MLP neurons of a small language model. Each row is named by its layer, matrix (gate and up: input weights) and neuron, and shows model dimensions 0-191. Each number is 128 + 24 x the weight over its row's rms, rounded and kept within 0 to 255. Numbers have three digits each. A neuron's up and down rows have the sign that makes its largest values positive.
A block is one neuron, or neurons of one layer that tend to fire together. After each block is what it responds to, as a language model described it from the Wikipedia text at the highest values.

L7.gate306:148138180138136117169102125171135110104142131122129138140144150099176181128150166094126130115134102151132075140109140123121096136119097130148123086130116134156130162140154114155127130127098117139170132160122138120121118136129150108109118131153104126142110133148118114157122107146078139149124155142114142154121129088099148063155129163130113153172131091114148126098071132175115120126155129135186173138112110130121105122090132123157150083117137116119091166072103121087155168099150139102128170081144119082134104090140101088137135110141130128115146153141164107132120148089103133151
L7.up306:139119136104144086085112111155130114138124150132147138138160178144146131141131116133106100095097137172137160117140134137149116122128132114151131097120126163095134200149130156139137158117138129136128134153133132122151116113066137133169120163089139165169122172151119142168113101145134099170116113171155104181105151105143115102110144096101104186133112127117130133126141145144149130142157150128214136097161158136114100109093115122160130106113145103132062121090150143142134135114111146117101131140178158104139141182131118134158151130103144107121116154144136133129101109153156127156
L7.gate426:102158155081154153133121161132163101128162121153163149142119107118102158124131157086136155145129148096112138153117174141133124149108171124179122108132134116120134107137171098119143138085122114157136137125107147130124183147099164106160169123137189127170110085103154128177109153113118144114160144127119115173116116149114148125103111111102080127133159131100105124115112142114131130135134099126123170162118125151156100115085130109166099104154125141142108181090139132090110111096160126154135114146134114086166099162102091147159145109086120147149117114122123107117112137122103177149
L7.up426:154147140133099090149111133103163134079112120094146134126154146184131176134109113125143128105154167141111089112093110109086095157116108168125132147105104117109117141149108145145126146128117166165099085124133136133130115103108108108167128109128088156171160124148135143130133120137105128106148145164123092136120112100078148061110122101090118169179149142148123171156093134120119141114121131147121152140100120119151131125145174158115159148122118109173141146093143122168126120140104137108145086134152116127130070182187100086126125154102155135141122123121097118132119124151146110138
L7.gate430:177162138110112101138096107157108145161129126110146109101135142130098137075123127128179107163102174089109152147128129115157129134135125122132116092150119135166135121133147130139113124110103162119100142126095167171102074120084140117137113090125130137145099150093144131153141134114128150146125169149114135147155125120112117166133122132146082155131120129104148081159168096133118081107150147134141119132135132079105071125126115067135192131132120100134108148064094133158098128106123151132138088112136128095113107114174136134149157126130152152129134173088095132116119143119099161162
L7.up430:151113137139138110125132149128129170139138108081138139102130115155149128110119105152134143117115136096109128138160106115151103138124123098111128094097083162133136188107151121117108104111137093150139123129117157140076093151110161126153116142177102141148118131104120152116113153088141119158176162139121158137153166138104133166154102158147086120141107152116160080151114141121172114093127172134129126180124123087110122119154137113120141138116075143119122114104102115116102140123130104115179066129142123108125097105118107109124138098158132139109127166126106149121134103123119171229
L7.gate539:140108134101070089153136121079146139159120177150119105088148134102187162101154114126115126103136156104155113137142163127110129120108146154131125144144128125108149085106144103109078172144110140175109132165072089134132123173087169124168097109135144123158124129122161122152169122114088140185125153110114142180106149100142125130125112113136119155158161109139151120153094169150116127110141129105125104131123176098113106114120121124156131146157096147141128113116111137092114126109164108133166102110144119144142121113174161122149110100132094151135100111162146151133149118122134166110
L7.up539:170141124135138108141133144095104159098154124142110142134150115140117153110138078131127186136091159112081112133123124120115143140064150128110119109109125134114129172143144139145118113152159140159148122148133178140113107121161158103121119117165124103114130129167153129104068126130082095157126136125126129154158149139095108114148109089105081184076127120105119128133093127118128081143137141129114143124125159087105082106118174115130104175167139168127092103103127160123101101112127107107107096111131133165109111114162165105155135092138106127153084146113150094117136129108116162156
Responds to: Clause-opening connective endings

L2.gate397:150102153165109101120113178096126130132118102139091135152112121117112127121120119124109156103090134146114174108172152106130150124150129170177178133122135089149147115128138139123149142123140155099107133140152064157137125133115145123157100150107167114082127065130102120158081115102125112125124150166125122178146137100139132157110162113141129094150093068121149152103134147149164131106119145140120133130122103120135121142100104144120127138126121156102130172180142111129122131198138132139157152123147097187127111142106104174104092133126113149130081091116118135145092144137106107102
L2.up397:182158125138130156135131113135151151100119132129166120103142152139110118130140109074089132182149137111089133172181172111104109118107105142137120126133135092091122196112099145083194100181139100131163107127093124106092108139132123126136148105116178102076125136113125134127154156126128141135114108094122152120145128136110125124123119149137113089115159131148112131096120127105089142146132147144107169179104092126158144149125081110102112113118130104115101122110126133171116145127118178122186117154149140137120154126109124121126139156088090114103111117118157146141091139115138122086
L2.gate504:151169146128109136153102123116123128099128150153130099144090124099148094118140136146166107109156115134122097149130147146145155124151158143115158138108147141122133111097179156109133170123118156169137091164089129117120133125106131117150103131082106126108126145161112104088145078191137125101122115145119136190151140121148137137154137187167152125178134112147144142105147142098126131133095159135133122159137087135110131158119157158098117149159187129157123164132108168129112139118149147157193128099169136131165128136124146095106145123100139121148149122178134133148081108101161108112
L2.up504:118132105161128130110109168124118133130159130093089115194102125157133152091115142146103089104140132103137113141132123142149119132108123143107096136149119117126113121106135140090113123120103142128164109141119114139167189143076100112128129134129154134108121123084134149113110111123095096120126147182159084117177178133150150118111181174151147120103191115113166139144063134113095101104119130127114184159127086159142143156115128118124105147169093106105123148106119131134126157111128196153175124129155115125131123136167103116161137133110130117088143106140112142129139132114100133153
L2.gate542:144111127161109150148135128144102145096139117153136155192134111073136094142096124142121116139114096120120148130080113118132135101095130128154140152132124146118119145159122147067151128149193108102140127145091156146116081168130133130135135052110169105104113125153090139145163171089112165167078154079132140105151100099129132163116154153120137134154138109158145121149126166078075113105106107153105131129113113140162104101135125109162115120111144091131124106113126145113094161136073119145116117110149136151156137133171121157104115140117142139125152145143115138116132119140113160140
L2.up542:161136111160101194136183173105104106122120056136152108145098144058134124121134160115111183132100107119093147129176093072142157147103142123166130161129134105132137083122137137102137137145125148098149112120115147190133115125088128149122117113102123142134140103156124133135129119121125138137125129116153133150118125130155125169134133131129154147091123116123160149104147102109146113148130149182141120151108089148149105096126128103159115181127132108151127081070098122135174147134161141162141141148167130116125110126112120169115127105152109159131136164143138150130147162126152104134
L2.gate582:142116151117138161143142164105125113158124122142106130144113147074125144116121120136112126100123118122158147137113146106130175078104131159109129128116138094106151131106107139121147119123108106123138115197082151133103102149141190116165073141114145166062149101136131121084163129156112151105115124129165140118138155120140118113073169136141124133113175148182134103180154184142093154114135169146105157116148136118111145120098148182098118137111120121127141142137102142111115153158085101139096127135153128124148111131118089127119093094117128109170110127116104095102101159111108114135
L2.up582:120112113087145157134153114105111144095137106118105126113109137119138144149116133116151124074138084115146138103091109168142150142123100117140149164146167109083124091100124157158117146096086137144148085119129217118113101119112179132154106111080131189092160123119112153101138131157168101116120127094120116140112124126120125095090139159166145123073158168145110108158127124076101129160105153123109117127130113168145119102133121176114114149132136148133141139091145133102114142140095105125111104148076086090140088138122112129142128114111131131140118084134098124122124152137105133124
L2.gate629:102154204082113116101128086099118139113135116131151096118139135110103124118141106124115132190139109126117148177118159146161163170145160122125138057129154087159126117113101143137137105112134134116155119096102150171136143119128191149105124114140145117130107120107121125095142146110127135119096126147124153156112150110094129123139080120160139114154118099112146108122126167119165137131133144123160148161099122125106133150126125162096136128147089144107163158119085140168098151155130161146167103125114135138139120112130090139106134103158120180123111076174091074122100111101111139118
L2.up629:061153146114127111128112110125130107057165105140153135117152142122109139112164126117110125167105107148105096107102153126111179104097133135121145093129119124149145078101113122120147163126107166116120141112132156158083114169143144103154104130136162145152160173126095132146125154120136113140129099136138128140117121108124129135099135109176107113137102137095133105100133148115126151140141177100143139148085147096121092160109133116082147143144131154130180116079135178124158146130140139144142114134138117171115163125132101148102097197144107140132114122163109070154068115138127121119
L2.gate835:099177138076173101138135143108157150147127150123081109129148152143133177157125126155144116132148119137106148119151124167164137110129121097088124136159132112132129157106110159112145128112144099129137126141134103139126108122101150120134156155113137102111150162134126108089115116080145160159137165114102131128142131153159106139097147154102137108126128094149203109132100122169115145111088148147078138190082134108122173163138143144142140144132140138176148097157145130133125163148138104090149081126148117126108100112109159140100119160106136129065121135149125145113094154181115100110
L2.up835:142163127138170094144101117137111158171148144123103109105073145142084138163130090133150155108126076113130139135139136141125129156167114152114131159183122145142113136159112113112115108143164155155106097154127160101092125121136120102097104129125139128100098176105121107115122084098133089139150132111124128103187098164096101127078117135169166157117127137154136134119137140147123138096101143137083139174144105107125137153077143098111099139091097106145118156095128123159152132134090127120169149126087139142103129150099123109126122178110108120141152087151118169133117122096096123111
L2.gate936:090087114092158131130091112103129114164177148125131124135090159122113085103142146106158124124152125107111125155120125136156129123157157112094117140129113141114176118127124127131105131146122104136120123121150123130100145101119152163146110138093144093134162142148094111064090145139106100106144144125094119124139155106082131127101150146170122135157114135122144163165116134162103144127092125095152161115134068105130148107102143129093106145160153131101158211138132131146149123169148131154150104115109094116103097097145151120131078160120174146144127054110136122123106128155112150108
L2.up936:054127124095132095083089118135138085145183136143126097128133177105139116142160119087136132124172089131089160129110132137177146091132149121119093172141114128138134115145113154130143130170089115160128110134094136146151130126123133145129148155159132090107125139139099130089074138135147164123124124163157116157144130112089127075108122120108142145115144087079141112117134110143103133092118125113130146129088102110132114138133143129157113120146135141105137153139084113138121153128138129080168137129112046092100135126169114121128159153131122115124147081117135099135094097134131092097
L2.gate950:100127103126128109123147134108153124126140167121154134131126139142100107131106129094146080160121137113139144150164087135146101132147152118163140125128156102090121115114112134100139100139085148166131135134144078120123110119125153097129146109091111118119108120129100116087087094097133062104073165125133151164151118135117127142145061112128134158148081134129091105102113149095168132107102119133137156170131104152105082123125133117150119103165140162182145133122118160097121122129102172119101175181120115130148112133145179139114107158104161129102120099145108162176126112123131114100
L2.up950:085164142114141103150155144148137147081141149141134175156100167139148114076123162104131147156126154116118137126134072130165094097154179112116137162158125106118129174128122142125136137148166129138139125148113125115121087144144145120163147153122111133119123130153157128122130115127127109120123143112125140151091106151092131106160137120098128153125104133142151099124109130078127127112078080119147139180100086108105154107133171128108086103115124161180163103115099143107135111106110144129151155144128149136158119144091149155104094217114130081149112150128104123147081114106131118120
Responds to: Second piece after initial letter

L7.gate232:165124157086172094108104157114146071106129149074128099156114121097105161149088141088162121135111131103056147140107090138083147140151122150149096137189133148093175148121106119160134119132128113105117133135148107128127105117131121178120119115124147132114142100141142104136137136134127166135149121147105147131178094124125137176157072122156088139143163111154112107155146141136138124099150125124155168145147098161124104174155125132101099136074165128145107157129122134127126131102140132139119128140149076146147124109111152104102113127103169133126129116121168166112129109096115128132
L7.up232:101154162175089081143098110155150118150139103117136153139136112082100106149124135132126083104165110096157130134102135169075098155105146134134107136102116099091131142132151105110111126130109139125098099120125196144158129156145125123113106177113123152133118130148085135128106141186089106103139098153119116076147148092124104092097167101135104181102132152120112123121120144145153125141136145165145101092124105124110109113128133157134174099109133098166121145139124146158108155118136108116141139125133144111130174123107160145093100124116107149167102121130106129098112141137112189169
L7.gate350:148156128138131129128136165122113099144107108063129129091111119126157130150136150078095105071102140101101108117160099175090142139142080128123119133136145095088190130135129123115170190115135130176093125149146140140128124137084123130141147123136127164130109117115131131163136154059139126095119150186126147157138140128149113139112119106097111086110104120135100105131089124174134117092101166178124142139119139140150107156173139161139137151124157077157099135122123141110169150128105137113151095115129160163131155117121120141119123118131141132156114133107114098099139121101098114098
L7.up350:098141100117088126122147151106137134123121141115153142101131094074115128085116083145130090153146098138133098112114124133122159114143138143140152086134092115132141125134120145138149164150102121151096138123164152130141165173071119151130136108134140101093108137136159114125081140123134164145137112075127119132156150103151086141134127123157115099115113125109157156149186117120134138109136148128078150142163169076128160119155145159139087172146165072107138099110125065148134108118121128104116151125174132101131112093157130163138107117110164156092107131139137152161144150089105132144
L7.gate564:144134154128070135119158110170106149141105132068105134132112115102115153130102117100159145154149101129144129158129138155151160118102122137110163136129162134136146135158129139091144155124117114149121123102132101136170045122121086108124122141116137131156109099100131131128124134128100115144132154094104171094125122155108096164151120136072169171119125117122145112113104141115149115086169151154137113130105124139142118144152083149092116130054120080118126158126116130112128122181067121132143130140128149101140111097142088119135136142118124103186110157154150155155148150109130161167
L7.up564:179149148103147103132146109098102143116112139118162130122108126139142121170142094122144086145139167157117113129101157143095160098148122105144141129132145129134179149113142099147138135113115124133065138130132076156124100101096109106162099162113152139184117101089135131157150132085134080147147137101102164148117090092112136103118112140052153168089119095101127128160145119134112115154167178160134134142081121121147123132138101097097124169160110116139108108091094104151134122143159100148135098146119158127141095138135109094144113146130153120123108093136134112143161118141151117150
L7.gate1005:179118113067083076112108139107162109114158176111111178143096144110131187160128107186126126083133133127109117123133101143118123141124103089129129116135123131132115093136123113146111138115085097145143109123154125152157124132081134138142128105125128116133153101104097122145121147123104137174124142107138156142109114122120114165139125150112133117118148131134155147137117157123149124116154124161151095167107153155182103148138082108098091127118106100129083132123141129138140139123137135060140122146164109136108187173156153155085140189117132137128130113124146102135120130080149124178
L7.up1005:115156117136089128150143140124079147135108138061135162157105128106120133112135105136147120127135101151137104135126098104123161105179086167133107157125116134106118125175164139127104141103097151112126095125134117129137094132084144143111137144131117093174134109116138115126154131123139129125091139101108157140149145148138125096095122123063130165114095162138099133143138126152130168144120146115125126105126117108111115081082131120069114142123145051156108125159108129156196138128156124125130099175147118134119115105174113093084119133124139132080112108171148154163155146131119097157
Responds to: Clause boundary connectors

L2.gate97:118131122104147103110167153143106116100106130146113105171129174099168118142116158157130140118122112117147091139109054122124139085081100108101125113115078077131170117103107142104116105118133093103089118123118137149138133125132163130161103156107164153119166136099110082144150107102124116115130143121136146086102103124152146135111133152115136072086105165119147132121110155132147140096154119144110125142136092159118109126129122156069129113061126117104073080161130145111144149115119127128141087142111128095152118138128148142117091119115151077129124101176133132123134158108109102137
L2.up97:154124135131140131096096093145128146083153161104128134151166145141131126129132126104146131179162155138152178139145155129138119113105194138172112109096155141130122149128122127145131146150115125142071180138104157143097121115149142198130105123106150123117100173093175151126131138097135169139105137114107158149134154139118127150144129126099112101158185137117148104136100119153108124162118116125173113119133100169170116110107101131176134111101149107143107122076078127121117144126126127118191117131117117106112097142138109147096118151106138117117142112125161116135097137119195123160
L2.gate219:111091137166132116167131080082116139180116109134110153109131097119107120111158115095135088132086143115170141175180142107138117153135102157132145142121159144116162153159148153108105137147138169156102085135148196153150142128132134174170149103187122127159153145175113092098108111102119099122117120151090140141136135139154134131111120111153126120155104136137137141115109150088117131093111131138111127146143106082105132118112106101156115096079138111152135140151117167114153124125135130095137120129118099169128138159075169122184136099105118120132117147134153136133107111125140093104
L2.up219:132135091180107119134107134179131117133130167181139131129097142150116128168106101120139114098131105141137127145112091097140122137120093091121128126115105166123123119091131138159115086149125170112113106151110088091096097128108109136152141130130147110153103080163149124135113138151154074106118121128101099147129125167149144128129110115130171120137133167115115167131133103109161107144126125104127108072130148043097131139170156114115135114169145113145105110126099126118101176100150124118148130138150110128101115105118145129156095127159128177124117136122151150133101112040105143101
L2.gate225:105103124121137127124126101121121170107144149119096131123138162162120121099131133146156159105172138104144112164127137130121122127088121116100115105107129106076098103112113147087124128110119115139102152122089159161132111132076137106107155191138155145129109153103135145126147140084115121111118110131142180111105128124136179123134164099103156103117114129123122155135082112140160132125184148121108156134145105150142119101122106164150154116120127120096099125088136204112145102106143155136121142094140078108149098081185149134157092103142132130152070103154128083148141119110157117105
L2.up225:098101149157126164105130121152089154118144126124088127156128137145155120120126158146158095090135148124121139173144168135105130126083131104155140075106155129122134141127129133077115123167148138129086183133084124124141083120086161113144137139140143105120136147163126145148135110084161121141123130130134153148144122178127142136075139103117168147084106160109141149127107104163141130146141128161128099145088148171150104087100096156100155139117125168099110117094133131123141106086114157129162145092139144110091110108124121120139119132115108135152053161130122142137081153108166126150
L2.gate302:147142146101143162119124119149116161108130121133092170138147145127074135075101153069156167122081133142152165133161178086134147110134128132137146112156161169124158137148150118143120126156129084133062113101156138102159145114132139148104128149141136152108124156150165112095094119144126105112102125130111168135149110139154157156104116104146117145147106103122118096159099121108113160110096133103158101149150177115117123129177144167141142134113137105156112133144142099142143147170102149131167132108119105185090125149134116111176107169120140100134095131122111136115175144139155127113
L2.up302:122133124130144121115145111061147146131142114112081132121131133113154101086136120126120193151145112152164127131093164147128118157123076147123112141120116165145153128103103131175147149115141096081104123130136162137141136118146142150151121178125122152151144102143141071103084113156113123137098172147133078138147074138178162137131149088136159147117098106131119107164123150101133141131104131108133142113114157108131095148122126107141126108125091120163118142129133106128113116120148102121122088138080128193115090073114109128160123143116100137156135170115123142122120060163140142107
L2.gate426:140103145149159159132111117091099100182116136131096130131150113098063121131160171086153114134097132111144115148162161095074133125158141136141132136129143127095126168135110163143148113130128134145135057184099112100157154106136150121126133094112143096136155138133121134106177155110134088111129128187145143137131156120134120148094157125130162114191110130133114106140118143102100157109133115123132122128143119191168097141140103129085156133138159176158124159129150144109065102133125131107126112122123149116138118143132112136175094153140152124158148138123120153115115126160134093121
L2.up426:136090152121134118146112120122192149143098117134135131136141114157113113128130094130162137165145124155142070087121142157115114134146115114147115150104136155115164171147109147133150137114161130114106137088154154141104075095157130135122126183148174110109109118133125167127125100132116071133149145116131116160125133101147147150122136112148159142117128174132119136086120146143113157163133091172146123128127148197130102139146140088064117124091107122108164162147106107143108096112146109110133133124117108150130107112125105080123103071148153123156139149124136093151082070130144132161
L2.gate495:123123104168157166132136144117107099138072117158128130119118126103151094136105098113135140118094106076116122108105102150159076107114122130126152109133181122128104100130089124071165146158092126182110146139123099138104110134125100128133127106121117141134089102122108144135139108128110130127191097130082130129134147164118121142095122087120112171124131117106128140147142104132137077130149136117098123112099137133118064132133116118177138081147129085121093132111105166125133137111181165147118151129150096137123127104121094089144115136124106090111099101124150154090120097184143147163
L2.up495:108127143150154078120186178107090108151119131123108117147133124152116175119119126166117123098116125114158116126143066128152076127070150107108147174105104154135128110173120135135107137106076175131158124126151130110144143157156121097146103136142129116112119146171154105116165139155134164114118121153114111103162133091111090157142161163110163088123180098133096166137099131139141121109114143126139148114086099113115102120084132133103153112149127123105137152144137120114137142126141103140085164109092137117097160102077112138139145106136131154138107109098168125156124114147107106154
L2.gate543:115112071138099137120132121148123182170088126107134140157172166176170063116123117130126140140151110129125153129116163135131089116096095124111113152141079147127134106109095131140129124106156137139112154122160146138141140169103167159150133100125083131159138096141171148132163116110116165119129128079083164147140155160149124148143158072156159133143093160149109142116120133132116135126153140115108109119108169139144159116168118112157129156118153141130127139179088185127140145144124148106125112153104104107124116116116116147136129148119102134140111127111112149108187084153141137084
L2.up543:133102096141083123089141136156135118127124131146121100145146141133114097102145154120120125119146130112094143124119150088108109083086145161139115135142099128136121107113143127128125127135093113188103092152113131095149123151087112091176095099115103158135110133120166133134127099083122143121120152128093139108081091113127098118111110087150080117108107138139171132136180117117116132101132121151093131137138143117126135177110136122140128088146198117133144095155089161138111161142112182119195141134134079129139155117124136160118094146099110099166094120132126148094172125128166141105
L2.gate716:100100111093096165125115112116153153109135195134100142189178133142176148134124154129157137124139177133110129123162089101154136122090143099134143142141149124126129114143147118124102110109098115137096090110121106125151137179088139130137083083158134147166116123120120118124137067123168152137102140151171151122149111087110099119137130113097123071098114156145166122095121122174095118102125120096134144119137097149119172136158129150140138118126112146146139127161140151166155158152117124131124132110100111131156177126116173123101122128109082112151132129116130168143156093154165121140
L2.up716:125134105102104133122124087121182136139138157136093141149100125107147101124101113145133119109132119141128149123145165105132107142079121161057129127144109141135094132100165109128184164122130122156149135107107154127130137170118192141134094150151101115097172103091148147133129118113115126127107130121172128109153128103089096121112132054109194180133112185130123164110117158142129110121134156173110101127140159140142135165138128118117146132136135125128128121145121137134124110158088131098162128115095150122154124116148149134104151155096107143154125172178107151184125113144143105101
Responds to: Mid-word "re" fragment